From a checkpoint of a small transformer trained on Wikipedia: RMSNorm before each block.
MLP neurons of a small language model. Each row is named by its layer, matrix (gate and up: input weights; down: output weights) and neuron, and shows model dimensions 448-703. Each number is 128 + 24 x the weight over its row's rms, rounded and kept within 0 to 255. Numbers have three digits each. A neuron's up and down rows have the sign that makes its largest values positive.
Before each neuron's rows, "raises" lists the tokens whose logits its output raises most directly, leaving later layers aside; "fires on" lists the tokens most often at its 100 highest values on Wikipedia text that the model never trained on.

raises: " signing", " creation", " opening", " loss", " joining"
fires on: " and", ",", " the"
L9.gate1593:132105166111145160109167103124113139122130154093114118142091097088176127116142131106153107117120155107111145066118110106099140145108149128131125158084121127124098131193099117125125171136094175126146175208163178122154138160113140148127111138072095131131131155149116132113139126069139114150130122122131091079085116113127114158147134119120112103111144101104115146159149165122114111121105107089115131142165156133142099150076125152097087153162142166100120131131127093147139115134133121128118134115090111132168154101142124095139113144141123114171129164135101066125149117156124079127124125164120140090143140149141126145142162112104109121128123120143141113127166103138092140128124160087146118111110150142141180161160094130115133146102125073103109151104192131151124123127129138
L9.up1593:157163173147116135137143101122101135123126151126102139117097068115131102137123163129158112118088115154143148163138177106099193147122137150150097141158102162108095124124100161167146121202126148110118112133134143121144106161132109083123124122116085125127133135138088103113145119127105086146132125158098131119110125125138074099145111113110088118134137137157098115171128152156148122154129124125108133128153160141138116106118131133121137099150096171103130146125178126151113141096099116115152134137124128130132083127128157103100125101145103115171159088113102161073140137096115123122125133137138121114151149131151181146090111157149115123093131108170117148131120129139125111148132157115098128107126119139124103131146162135169145155153126104101086111143129140124165178119100136
L9.down1593:105110132161137128144114134102157125140133101138132132166133106131201140134137144101150134128143104133115142143117130116175166152133122129135150122133075163176130124102132155117125154152112128127149151118148118127146145143133134139149112106169118111155123095137120127134129111088130078156148172136145142115097116107108118151139107144128170129128112092146111123119112102106160107141149138119163112139110124078119120159105157091161113132104115140119135096142145136148128138130148135159135131135131086153162147130117149113100131096140071142162133086070162091131093181128131154136119157156147137118108174148110131103091180129157136161113129136137142063155117108098150121131117118109162118143174113104127110121119116118127150159099116072128169116136087110117118101119073126

raises: "Background", "Career", "Se", "See", "History"
fires on: "==", " by", " Preceded"
L3.gate1387:171142054146117162124136074146136110135093141088145059150100140136102164075137113075119166146113155096072147116105117118156178149095152132147128114111083140153102084115110098127182107140096128117116137100143133125116096112130153136157148125124121131110140101104116123122125129146087142117128139123138119148129109141159150120120110056149135149128143119134123159117087121133113160148123157109115087133105108128121109119088149109113110154112134138114131161125174119106130186104107154172144150101129110121156110160110140137149132134117094119193157118121154165113174128122159149139170132129162111141149105097106151117117148121146129154126113144116150117116121129122132106106102111110102123143162177122106111173124145109106142109142123139121142094166148104119124100157176183
L3.up1387:115158141152124189110164107105141138134103113125082140105134094135149144161119128129124152158129127101139099115136100149100165163137157130144138109123130129122148146139104118114165180145092106112154089109148143098119169162120099133096143132167149085131140140155107130090085077114146160127162164095150132136109139122139177132136094130091087143086120112115114109140146127167110114174131120132114104135115153115146118150125146123110117160129131128136106151146133134106120131073141157157120125128150114139146134146151130122101115155113159171142111118122171089116115196085122117171079108120125155130118115106132087093096098074160104142114111102089136119137152108088138160115178124104107142108167093112144124126166099121109133140142152143132143110161121133122142127140125135
L3.down1387:139102121139137162143143127129164111155092157128120143152142160119124143137174124135102145139120141159120085118124127134126161161100140129125135099124144130103156116184130104119164134135125155104144127058151148130118106137160123117110136115139154134148120119106179146150079110091093152117104104153153114168125142142081128123136122088124083126113117093118134137145141099102109140196091139112164127164136140147092083151177131136135111154151099073129098179105172118106140114104137145155124092110163141123128133138152127191135090145129115144128174104152177105100119175100129128134117162131131141141094135154116138113109099129131126112124097119105146139122160175094164130099158104125164151078152081143164116115150121136125154167101147137157169126140123147121150120139126147

raises: "ky", "ke", "hip", "ki", "ler"
fires on: "ris", "ens", "ans", "ks", "aus"
L3.gate481:167121151111098122157124115132117126138145131145149150165118130160137138129123104134146157123147136147083101196132128112105101139126113161138143149133142124129125102110093107116127095106108157102162091125152177091073154129086130143156131066097140124134135110138115097134098081099140127132144126124102112107148168141114125156150142107170176175114136129110126118158104085136099150116135108136178166112109095168109149113136136141085127126098132133091157126102161129105128131170150109104161110133133138082123097118103126091117168155131066134143094125148084164160134119050141124146142129141127160171096116099142141141119148109111151152146123111099158156164111090091113128152128182113122129109130068105143090146089131161093088157146167119144092110105174148110140157099153112
L3.up481:134137172114117102152181150133102086115118094144114134137121153190151145110117066096147184141132135125125115169102184118127094108097120139174158132146126128159129101140140133137159093103119122144128108114178164117099131116158156139134145070113141087108130113154160143096091080135171150157173110107124126139115128132137126138120127134158186209108113137115135126119162110111080146122126137112133128090112136161107141084153151147129135098103126117081143099118116116121129136139142107134162104120134122101123134067077133108138150139130106141093118153117110085131140114102141103170151178114146132152140149099143157132111170133136147149122108108115173149134116100096121124148149111090133131107116128133145112120092114149130115174092117165107110131099175099101136158088110122
L3.down481:131100128144155123120137146137150098129114106152125134164156155076101109148108099140162112119147145110115105139107139096126068148131122124080147111146086111081111125130126110123113119147144119109124106132139127133092133127122154156166120082123124138104099109136107114123086132151156118144128119132118147099125139110156145131127118097167148152120109121115125113114131136138120149115137106168156135135102079149086127114142118174125114136130126070078140129115159120107130128132117074123136138110181130119092135124128114119105148179135071153145092090140152149157127151103154152136148098113128181156142131094126157140133107103104136130185121135135106133129127094141099132148138209118104121122157117130202105141102120137108255142155123087144098102103137104117102140110124116

raises: "See", "Reception", " See", "Club", "Notable"
fires on: "=="
L3.gate1256:164152097168134107152136137130128162127092154095142133121148113119107116172116143116119152141136103127123127093119112166148143112153154097129151131122144179124117118142091102118126154118090132172121089065084127118152149141111139128121155131147137104160088147162098140107107083122111123102131152114137134102123160110149124165159162126131101150132157140142138117122104124113071111087139157120124117179123112121118147133117068109112117174124111110091118099153205110119123120094125106115146078142107102080130137116122175125113126107128143166102131116146181120147125119144133149107111102119128137138138145111177184173126121101131121116143097142135140141135099130124113133121097111109137144137135143111134101135166149112120137150091108143167175129120127131128089106123137171
L3.up1256:159172093160096133169125123139126141145106138130142142116178110166111102152196111164105142133095156107109141132149114086183119097101118108134142118128107106078115143131101133159107141155136155180120130121063142106084102137121155115151176127137117114112087096109101134142144137135125158099125157100182114125148128110139146164124139119144113135134164128118119128144099153137081115118125170122129127129149103131107133177104071116093087146121125102119137142121194125121143150137118102144134137106120070098140115104118104116107140104145163143158119144096122131099118094165117114100101109129123123110117106126167146148124103123093078119142092124135143118130078141133146122107086113135125161121134122131112127109164049104140128134082146089158145090110150130126142124121166143
L3.down1256:167122131141183168142080117158147124170129131087118110105127137112124123155144148106150166130102115101149111096151102169153138099090107114145150093169126139102125126141127139140117136124095113109098121096084153105127141172125151141080122109101137122136112161098129116160150090141144158112090143159168111101118124093074129177106157066161125117107130126138142153142127137123134150121065129096135098134142130132146141147127091073156116124180153128134124154105140094124130133110138118140131122157132115132117158152138151154087144131118121132141122133146107122113125138159160137135146129149127117104122162105110154153137126117160093101093120117120127149114128139128111139126127111156111117054144083091133133117095109136138230113118142069133143121136112115158139104140129117

raises: "6", "5", "8", "9", "7"
fires on: ".", " ", " |", " −", "-"
L9.gate1791:127160169135145121154103109131160145107137086128177132161110140119135127139121138121126120136091137116116137120154172155136131119172149183098115069097088109117109129121135084101097089140119133156108120133169172127153163159091111161141136157131106162161125142142098090086133104133139106102137145134127178112174162098116117099132120114122159132096099079170109119130135191109115116165120124096117121129092140137128171127125050139154147100126131123139126103138115087124118134117142100161100104136179163097140122146130155105104145102095171105137108140150096162114125147132113125143147119115151111121109138105139130165101116118138143117091156108113178111122164137123107121091122136184112077148158167164107124103131127157156127143118169153072126095124120117114138124158089157
L9.up1791:124190138145142150128085113156124154095154092088147136110150110134135125153129133166111152119145118120138116139109143110107120173122108128108132110126133134084177115097127077129118146148114070142173109184153171101080158133138124163152107119140092127125123118102126144157134123101171093101120142090123167128037170177116131128107170090186175137126087148128133144128115100104172131115123120133109138133143155150169134128146144128106124104133148151092136142127117151129124125155118098197105151169152152135135100141213113117090140133114115140124122085107144115112132104142129165174156118161118124114140120130124116076136175137164144149109103118159135160115141125107086189149104131144156167120124165082140143142144181123079115134123099126129121159184137127148136106130136133
L9.down1791:127136091074134160119140134121115112128158160137136085142153128096121152102128119099155140148090178153099120114112116124090092097105101101149125181122132103084144119165102164164101094108118102148123123136099118147115107126156146140119141086108134133144102111126091085143110159109135192155147105149104109123149118131106110111125144117121150152115137107101126155158126083157088138124148101126162160114118133165125137115123197098113114133115150100146168142103123142150110106133174131127096124134100110158081129112082133147100150121173131149157103145105159123112110124139069108086122130160128135124103109152110119115139125112134135114161113142125108141170154100130172148098139129084166124131077088133127114132108079101106074095150156134137146119112140129129085137151142117

raises: " them", " us", " those", "',", "'."
fires on: " of", "-", "–"
L9.gate759:130121105179141143097083129139134109143124119106123098150122138114114145120110157153115118131167170136152144142149132137165125109158129101134128115140082129127168111120094127115093085121158111117104129109136098108111124167084102174139150114175078095162083147131114111162133111165126175133120128094138117113159124127106151087143134133121156139141186145127163134165096112116130128159116172153065133183086154133094133114110111141133125139110113148122087166077161143109123140141128110109130139128138123160154125111116163114115084102153111139168137141140091129067178120127150122168119129132151153112170128148137087178122131108147166138131128108117093151161110119138133102117145131133155167111142130140125113148060128088106123127129125147161143157137124139135164145186151128
L9.up759:151124133194145165101141101141128071098130138199119077127155105140127067115131146143131153114124134175154104146102125096125135131120109099163096125134140111124131177140148092108096093087147103128113121180152151133146111122132131161113140144141067143135149146123140107131113109140117141138129149133145108143148135151122167120126160108164139115126134160109158102058109146113148131128134092122106100102124173144122131127157121168164113092148137133144148129116159136139160149135122148181107127167158143141123120087153120137134150122175096162134120123108125157109056122158116168122120119089119140126170112134156100152134156154113109150167145099141169166125132138142151088128116129146092145102146123138065165151082167132138116125148142161107147118139109073107124132101150112
L9.down759:143111132171145099111141130133127127099132148099092145082129126117151103144129138188107173132112168156154110134126162121133169140095123174152144135105141160178186165108136118104125159084138104150145112146119135155150103154123119142125140113103144115154136134104106128124107131143130135118125143115158150116196127091112164095053102111119154101125133140114138100155108146113131095104146122135131128139178137129144135105130159107099145143172090102115096108144145133156114149144159149109080103147158119137152119128129115098117092164125092125117126160106123156077133126142092092105191171124137103170064170145152145167072130124107113158076095133102136090103153132119091112152123112137113116108154147126159097131132160172108141145128127144126129174111117119101093134094152145

raises: " life", " lives", " centuries", " entire", " past"
fires on: " the", " in", " his", "9", "-", "0"
L9.gate1917:096127109108090171095122117119067119131115133119097123163130096111143096128118107114094126105113118141128107146153120166116144141122149128105113136100110130144152116090164119151199080114145148131108122135119117096141090145123159140146164112110082141104134134150076125137139134145135166117139158149062134087109109109103111105136136115080180140151076118113126115103124117160139128138113141108136179126143075121125127114106105102131100119119170146120126159133173118103151112110113128116089162156105150093104125167148129147115125101120086113093093119112115146108138132132153132112165132112114112143140195079132124083122134103103098160107080137144164098132098096163115137118106090179128200132148137151128117132128106139111135107076106113132120171113167107130179130150118181
L9.up1917:126069089146088131144137169158125158138130114109135160109148070110117166119125111088131106129137135112119145122143102161141142128123150112128125162125127167123168099151152090168173112123081138093142145153087113152150124114148123172143138162123098117116152104155122139106116139123107101119159124148126136160147072095099111163112091154090100097125095112138088100106149155118111145156121076159160095097135134137078114090136144141108133127103142182129159131131135124120111152103140116146142107148134070135131144108104120107111151069122140104121135159108137092126133097115172166148171127106118130142163152140102130152092168091117111160133105158166153161140146131097143143137131112118110157134154128140126120159110174133107110119106143148120143105144125152157130147164112170
L9.down1917:133136126149113137153158110091133141125152125103112113089115144100145134156093144128135159118074112129139142193126111165135128168089118156140129129091144127111148129123167126124143114129100147109138133130107160122142106143172119128108145098131123129112170146113121184143155116142102131094122157152125128124132114103168097124138145146145130127137120124169158110124180112108125153087105119112109133131076122119116121163184114136166140127095133141114158147158136132136129141112128134119113130101126157104145114144143088129127151091128082113126099112126121142123129121058156124105134152143085142111100174106132175089118103124137071092100107109143085145155144129111137128158130112127139166093090155078147146156114148135108201134163150127137142136108130113064138188163121112

raises: "See", "Background", " See", " History", "Notable"
fires on: "==", " set", "1"
L3.gate874:094155135166114139142160112109115137138128132099123092101149156114074137174136105089139150110095146142142121152126096136157133155097102152132082140110132181134145111110084127109160116132102123098125124125153152092147143118105080106130154134140115122108120175144152143099139133155117125133154147156109145133090102182129119125094166104096097161102137123177109104129117119110137122140134128151148095127106134131190094139133124199154141097123110141081154136145138132092165116107135143168103107176110151130139102143129155105117095142170151092157134164132155107121126108096121128127114109146169151134147091088116103108143093138101077160105138061090138117119176097149163101106123125121122143117136130084107148177131069168072111103135088129150087088062102137099097096077116127
L3.up874:139175071149148143126155134083152089184127128082130158128092116083136152148180148146127138121102138109129126128116113118169133143113119082120116118119139162108146119121121103125147128135135134163097105111145172118129106126102128139111122135135153114135134170142134133120136148165133118136129090125093113147122102168154113123123159140124104148149121146165131156138111158161132140130108155136144126135102109103142072169140102145104165088130114092109119151135151092029119154099049139167145071114122112126118127087105159108118121144121158133145095118128166139102121145124133100126117112122135163121123111096092153130105124102136138165096153112120178157126109116116142137147095149111175117119140078101104112126182096131133128130092113089141137066107116121104089091106101145
L3.down874:130155092111125114129135101170168109150137117145101127121146133137118181120103113161141117114107134127145127131143124125120135140084101159133135140121123135101159135164097115120159130141143128088149146105132135159114132109138119133136141111139119090153141137093104123103124110150100135159139141143112120136090112159135129128131118091136119152106146125118149091134107133118102186180130168151139117143116164168140104123160159164105144123150110091138150111111127132098107154130153139124089153142194135140169115150097114147124112131151090131132150143148126108112170158138120134176124121084120106119126119127152132137150116108102164144129121140130134153110153088087125097135126179117105155112147117178116116142120140096122216128117120117126139143154153144132095161134161136

raises: " condition", " matter", " issue", " other", " ver"
fires on: " ", " the", "2", "1"
L9.gate1225:167100142168127108165099137132140168131153141122163123128147081136121123142094140131113119071134132138156153138122147146113106120120086124111146142145107148172107095147129134126121125087123121087160163148145152094157144123095146137091117189126150111168158105152110122124166136139066169156100145096104143111166103171101099134132142150126144117122177122164144123128179116120136161109113104121137110125118102129149110133153133206123127115143098177129161139126150086114105130119113166133150171127113078126146128111175105132184135124111185127117141098108109149108140126117131089151190124116159138119162131145120094147086167151144149097132089115136128157112086113122102131124120150124156114158165141106130148115120138146101078148073124132140122107134127150151148115125105124
L9.up1225:137091077117136128163155139117141163137107078136127135130167118163137113117113126064141090144133138153126112093143123143136092152153125161079174154084118146098102082112124114113112126151132129115130100108081067135116135120103107137142119169132118131151136132173118134059114160138125105116133067132105134125143150107091124198125142110094118136090136121143132157114126095123134165194108151118160100097135134136118106129120127130120138136132116086170148165110131151123116160082123145122139109098149129124103141145170131162115170138110147100133102132083104153155103150115092131109116095129113157142130125110172123087133099119143145177084124124141168118159137141145137099109117123146134097107130102127117141094120105125135135140120126106136133158079155176142142135118126146
L9.down1225:131110083149134082139128101102119129140116144124142154164114146111126141086112120111149140143074135111115137113150142117150110137111142101099103144084086123109083107100133092134127099171156134119138128098171128132130171095144121127122118148170096168103123123148082100131151160141108123166122105145142096080154127160146161155107172127149140144141141102150091140123181143127104156118151119131092106135134124149162114103166098180129167093120132157091115106137104138130098115148107119140190144129114151166195113089193137125157118160099119129086120158130120190116088126107146145142171150106139111139131065125143130163106123158140157163163145132176110135173170170083136130127111124100109143156155137097107113162095088144133092124092130138136146107130149134156124125152092119

raises: "|", "For", "Results", "In", "==="
fires on: "\n"
L3.gate200:163106197134167158138155086125141097174143127115112117126125149117089111055115127140190165150147108130144120127128148125116111135125125161161138133084118135132186163105125107126116145097131132153107112116126158155151130150099149122102111103132185108124130154109169106145124106083113119145117142099105139141114115119147110127136156110133173125118163107120156140123118130116167095155128163133116157140103098151157130106116121148146116117122170091149095159107118127133143105110131110102156156168135151130142153086120122142114130084161098121134115085120102165188127144133110133092113118146105129166119134098133124116185143114163132145171113135137119159168105096158118112137183134109155159147066141137125126174116146115118138124124108132108148132130149141134124105127104140
L3.up200:155156109121089109124140119118158115102092115112155152174117136098169095126133143107130100108111176107115116127118115151134109100178123122104131094148151133148095122174141131113140099145140133127097109131110130088127081130128114128128156127167115116114170141143118130162167124146090138105116132083144130141177162076126159135136102122138117147119163101165069151161095140091079084051135118142133167152211132124134155079126080157118150168129138119085090140115140096164103088104155114122125135140119127130174124138127118129103122172181106164152142087103133143146143159132129145153150118142097121100098121083107108103160083151173067158131141141105116109134073135099146104132115141119141122106133143140129073126130135081159136137089170142125134152126144125086107167119129176
L3.down200:142137149120134125123152111115132122168132107115124143113167154136130122130125100122100133085145117113141026142182136114140138104143082114100115102125135171140152122133137150113122142111125115142127132109141145130135132105118113102115145097096115158111118165133082158152141148138127134105122113133172130084132140109062141144087102149095119125119144130146109152100104122110151105113114109128107144122142121141147077103112091131137119188199134122124086120097137153118124159113111134129143133132116149121136143073160156115138127145160133139144135100113070072121100166136150112098138136152116149127098101099115165109123092125160114133119171128119139165131115140149127130116133123135146126058129095109151137147136130128142176108116147131135113134112118142096148148117144147

raises: "\n", " Despite", " Following", " Report", " After"
fires on: " |", ".", " "
L9.gate1706:107149150167125139159098106121096097102127110088115129119121152124145118136163092093181135134141122130131174103139129099146080095140144116135109152159128161144127084117120115107105142125142124109128132146172146090165136162067136154109147153122111159135122140103179132151163086101125104117114139121147151128111129157102133086191124112125170156148108109161084134102132131141142120156117121125113145141142118134160113153106126118136138107119137117138118081127149122119114145139119150153159143121129117145130148091104140122090103106145124129125136130112096134079103131129102123134127130117111148121127103109112122129154141135141147142127136124081125141138120123129153139096114145130142117157099142135124133184132129110113113106125125126117112125108128130150094122144132121
L9.up1706:102092118136148118159108120107120094117151173168116131096115128133118108150114126103152103143147106126123119176089120135108120098118144146132133124124175125130120137113139164084116131095167082132097133128150156155152148153126127154075087113122107176139104161114141149121081114166113123100120150155142175174103115148119127122165175122131158100136086117113126106103126108111140098119134158144154130195130157131152115113110120158113161109131126164132148146130151146135113084120119117125131103113096102113129155106127150132085137098131108124086103157073101131105100147123108172178135126131139143163110082095113149129122132089148101114139130137083155125099147151118102135112151194149142122128145132122172180177121159113121114151175161099122156139127115119147109129113100140
L9.down1706:115113134172118168134108134080152114116113137188123095134140123134095164144130109102141132143121138117138125170136098127105130145111166168144137138128180143141105124111166144134104128120131096151123144130134186149142131082140155100116122114110136141169149135124140099121126124130108115085133143142150159123129100115097091088163142151136150145164119117072104155133100110172153105119141088133167131123108137117135107115146140124136125124245139094116121108124171088144107080140161163114096147119140166104142164095157163127111156119131143121120124128109131163122112141095085118145111116091150088138127122107137117112106107126136139160147155126118147117074104134086103121152143155115118140138126119104122155176153196160089190133153130116183139118152139121145119135111137137

raises: "==", "===", "There", "Wh", "===="
fires on: "\n"
L3.gate29:138114128092121167116153099091141115149118129125156126153127147103066138122087080129147127130160115152131118126110087172127113109152159106148118130128130140122097124122136105109160111098088122118098098149142142140134150111123132104100087091111091131132157150127131140140126119071082120113122135107117128122148112093117107185141151139141102149121091162086138152117101144133103085109127157151172119104135125133101114122107151106160128110136093136078099104145114117138156094120130141122151129116092118133117154116141096151113116137155173092132135088161122094139144127096165142128107130102080101136109093142150131143156131156156144135157126172130118124130138098137110104131099104130096138146097167079113141161100137117106120127126110165140143157091130150102136124109146157
L3.up29:129156173141127104110180081096188113146119138096136110142127150086131140126093142099126149127136153141156139113104089140106096146153114133121114098128131149109141177131124117103152112093100121151105102144121149134118147119114129112122151096142128113139137134109133140139140090135123126104108139094119144122155137117118145171154111099159041181103105130129101117120123119131108123101136179114148112145109114145109133114126137138155136116118135124113114086126151110129120144147164137118105138103113130109144135118129111152129142127167179104114145130141135145138163132133122154086126133113122105142105114142149143109150118128154116145158119148138137137103115105137135118159122096112116138135122160104096138142141126126117118141113150151139137128172098117109124116113144162
L3.down29:128116123105145105127141099093191110161110141106145091125125128112140132114095128102146110114171117133175031130133100156152115106112110127126094135135119136110126108126147192156110106112142105128117134111144123119118124133092122122117110078091136129106100136140130142103127133126083122106126147121112130124136081129151151145126096148137131146120114160097153113152114139119142112127089129102139148137126107156130129109131149150103145110155103133131123125077108124106117129118153156140117126110146143145176137096134116133148135164175170136120124129130126134105155110147136196130112137109126141119099085112125123153156107120121098162136137135126146131151099105165119166174122121109118131122115125135144163094119162103137255093103126136127130160131105131127122122133123161

raises: "teenth", " times", "een", " different", " minutes"
fires on: " four", " five", " six", " twelve", " Four", " eight"
L3.gate1509:158121118126078104120099147099173133132140128154136130158100141131077147142111115111168130134120154153111140150146178193140095100142110138131137155142172166142153124188102131098120121127146130055153125144113103085115117165150126109129145104134073132189132099150108134128151136112154158145113160128140144079107089136149128107162134136116157105084134135152126168109099129074145116096136179136132073153142137115110128123121164156143151114129125120107106135122109134110156119106135152134135112131083144116147094144069158131128109140117119106153139097138133148134132123126078121127138112120203126154126120129133166098170104110144148120151131099138085078184107138120139180102112130148091141134176136120137116154120120136168104099111137170154120111133094113135115145164165168
L3.up1509:122132115119089114110094154087168138093137137150159145135116148136099159161115115134145132129146140147130139127139160171121068102130101126140131138147138169130144124184123126118105114136153148090157125123141134090105117178149101094118138125136129106174120082141110112119141150128178156160101135133143134123115112140152148125121113139139170144081168138116137145108038119073147122085170168150133124114133124119127159131181148162155127126120118120104130139146145116145124114098104135128138071135127132119149113116085175107077141119118143127120134108152137147123139120157124138130141111122194119152132113132130165086147114111162154110149108102145112097172096129120137157150107122138103136098144111130113110165133093103141095122088151163173097105167090111135101114162169113
L3.down1509:125107128144084101102071121129165125139129142149173151152067112126150148165155118136141114108165140119144163134134139162059128115145109139146138098157110140091162134150148145115140120100129142106129134143137120127112113094126130129149086136115123117149114141119147147120140091105138130135105143104115148082126127123192122172100129101114130095105175132123149123147119117094129136140128147117126132163122098164145123138134109135136116104117082117120142150149130098103091136109147120138115156104167158142130124143130114104125125113102134143112137115107166140097128123129097128160152149082139080120140132115126132120166134106128111066102141129123154145149147107158104129134138111167101114154130171134142128127143174185176255128090105136150120126133093128140140126146149104

raises: " freedom", " responsibility", " action", " resistance", " justice"
fires on: " of", ",", " and", " for", " without", " or"
L9.gate774:131141162147141172084128103144138095170121179114096119116163085180078127113116153131130140117120159134074160105149158122099137131104134138102127153107128118113100130121144100112097170133093128100146148159099099134109049171082121111108168127100123138121148176143123142141114145091158151132151169111128128101105100102130153123154098126133133099146131116147103164139149144110120186105122127120104124114136109153092130107092121123100095148139139132163144148113116082106132098122165146103142132119049134144145132140122131102148120143167130091142127071160120180080115150126113098129095110111150137154122138097107125134110134122166151102135091129124126137160175112142080116094133127152116097171129174120136163159122131124123099110076129137104122106126156161159153129143137128
L9.up774:121083186153095090122113098139089127118181117139139128120117123096148114101128110129097137080079106160108134095103107141141107142139125135153165169115109142151122131108145153142140173135147139126189152163143130085130155125140085120082157100152116175104127140121077117154188098113076138158153126124142143097118122102089117061171106101103128147149138144116122098074141133140103158136126096110119118135141097112109146116096110115157159119131173131108105156120124099118162104112105138155156142113132095139155163087056141146113115140158182109096172111130142120147145153143157136110112117151154140099139101146125107164114146172096080102118098130150124177124099118100123154133125172177125109129156156133169150121117126132146132142166152138123101147135114118134150150137183143
L9.down774:135113177126118146108134140116146143161155127132131134152124106108158092086143123140133084146148150104095125089134092147094121155115165125151137142130131134081138145117156156100128164147075124136125143165136126095110084119126125148161125115144142170107129153125082114143133111106115143109134139098123160098140121123066131128098124142099129148120149125097149147185140146128134157110119120112146143107119065134134129105124143114134115145076136136142092157138126087126154137096130100127148143151102131118100131114074136121162102091138130153108183096155150079138124166099132097110165086099145094130102154113106071151144118148163125115134130146123102151102131100093113128118181151115154114154135103132105143074125111168139078123083141149088133129122116161140152131167111148

raises: " respectively", " while", " noting", " arguing", " though"
fires on: ",", "\",", "),"
L9.gate1249:095100110158155135112111122116142137126104117099114126141093160133139154090146156188123128125124143156129155120190138101171106146090109139150113094088122118118072157141126164116141126119158149083111133105139112115121122127136133100151124149155140144155146152141076109128153103118125138133132115136109111106131121095105119106144119114152121117144133101163118142082134114145115161146108141079134157123112099107111120114084105128148149148123118127135151140132113122137085139058118109121103169133110162120098134139105130140096134115146128127206113133144064104135161124129123134112106172144112114115072160137101161110160124126091145148126119122090066114138141153113114133116163093081129161123148126095119101121157150117132131135142144091131147116077156163095138135149139108
L9.up1249:109146098134154133143116121170109156108144092108076131130131121123118142137129136158137166159098140127137136136119088114113152107110132111155151122099127147133103123145127125150158204125120122108117127091126146142125130159118128140109116106106126161118136166147107101162136160121102115099112102113159194108128146100131125091160131122133150147141142155102103144144148126138159112097128129136127136126166114116121119120118122114119134195177107152146128112146194095114165138126139141128090125122186100124108137105154093137146133178139105129144082128185117107128139128144091120121129124097086100101093133157154133111113097126110096140120083147115101135124151095095123127129094086136111124141132114111146147121119109159158145156121150113154134133085121091100173126098114112
L9.down1249:143090121123147107143103099125161112133152108133134122118098171189156141148166109144070107144187151143131149129136123104129133133126139165131134147163117172097086143113151128133160146140161098093128145168124094088122145114128107135159146143125135141135100098185131119114153151091153100083124126135129110135154124108137150100101155104116153141138142167125114167097107104149160163096098149103154131159141129107157125118115052099123133166084137179158114090208093126120119125153110142172141134112146120086103137110138102122113122107129137107127152138123179132098093163135134138077114134109101108088118111135129129126129170141110101126120110151115100126160190089105089138116110103122158122122111106165134168123138095132130193165143109137142096142098134137119111100126136145

raises: " way", " mor", " lives", " chemistry", " career"
fires on: " the", "s", " his", "'", " in", " my"
L9.gate506:103090146128119142123158074131089149150146110155135154154110150099106154125112141122152092148105142158112124113147155135139118130150152111107085175155129152111143098126125131137139144125146107121100103112114145119139145140122144108144142143086109117152163169149117138131125107094111088103130101144110093123149114109107122149136177109127154172158154120158102132155137166137114152131101138140131141157126150134150114112118154123146162114110122155162118126141137101110112135116147124125120165106082097110137159108161150141132125125096155104112103127171103143114125106099162133138160137163144137131131188136109108142161126163073147099126124113114128117136086117147140144146111190129126107118160175153134095134101134167098127133112114136141150130108156136134147115150091142
L9.up506:116145141097104139163186160093126187119178094115142138114152088186106159147152146179132125137158123128167124112172099128130154119149155159102110156092102123121133099112126108073104086153101142123125167146086132092157126143112152136137151175134110122125149134095154156105162166162138111116114085155193124099111138066123120148116163106094079145156153133127078119098123160132129162087100127134104142135138132117144129139125142157112111137118113059156159149133166128125137119111134141111136104140134144105146101133129098134143190109125104149121099170159131147140112116103135135161107122131138095166099106150167110122113118184123149125118119116133121126134116150155155165125138109110113089099083174115156085136127106152143128112118157106130110119134140125111143133135132102
L9.down506:125118097167168141138158141098112128082129095136113103094132130163133144142123084132056120108112122129111161126134131109191116110083099144109111152114132143147119138122177152113112092104111133167118141114125173143125133119180106153111084147125081131130152144144148158078099100156114140117095155044111150076114159108128117146118109124166107123130129090138109126148163154101125100120123157152123174133160120141126097128061148063157169128118106157126084128138135114111134137113114103147145123160124140101125146127120147159121147109117101125144102141137137130136119134105164101149139109128132140141132120143147111114118102126154168167120159158105098132145149107152155127149123128134125137127137138092144137146110122094119176149102151105134159140125153124125103093130142119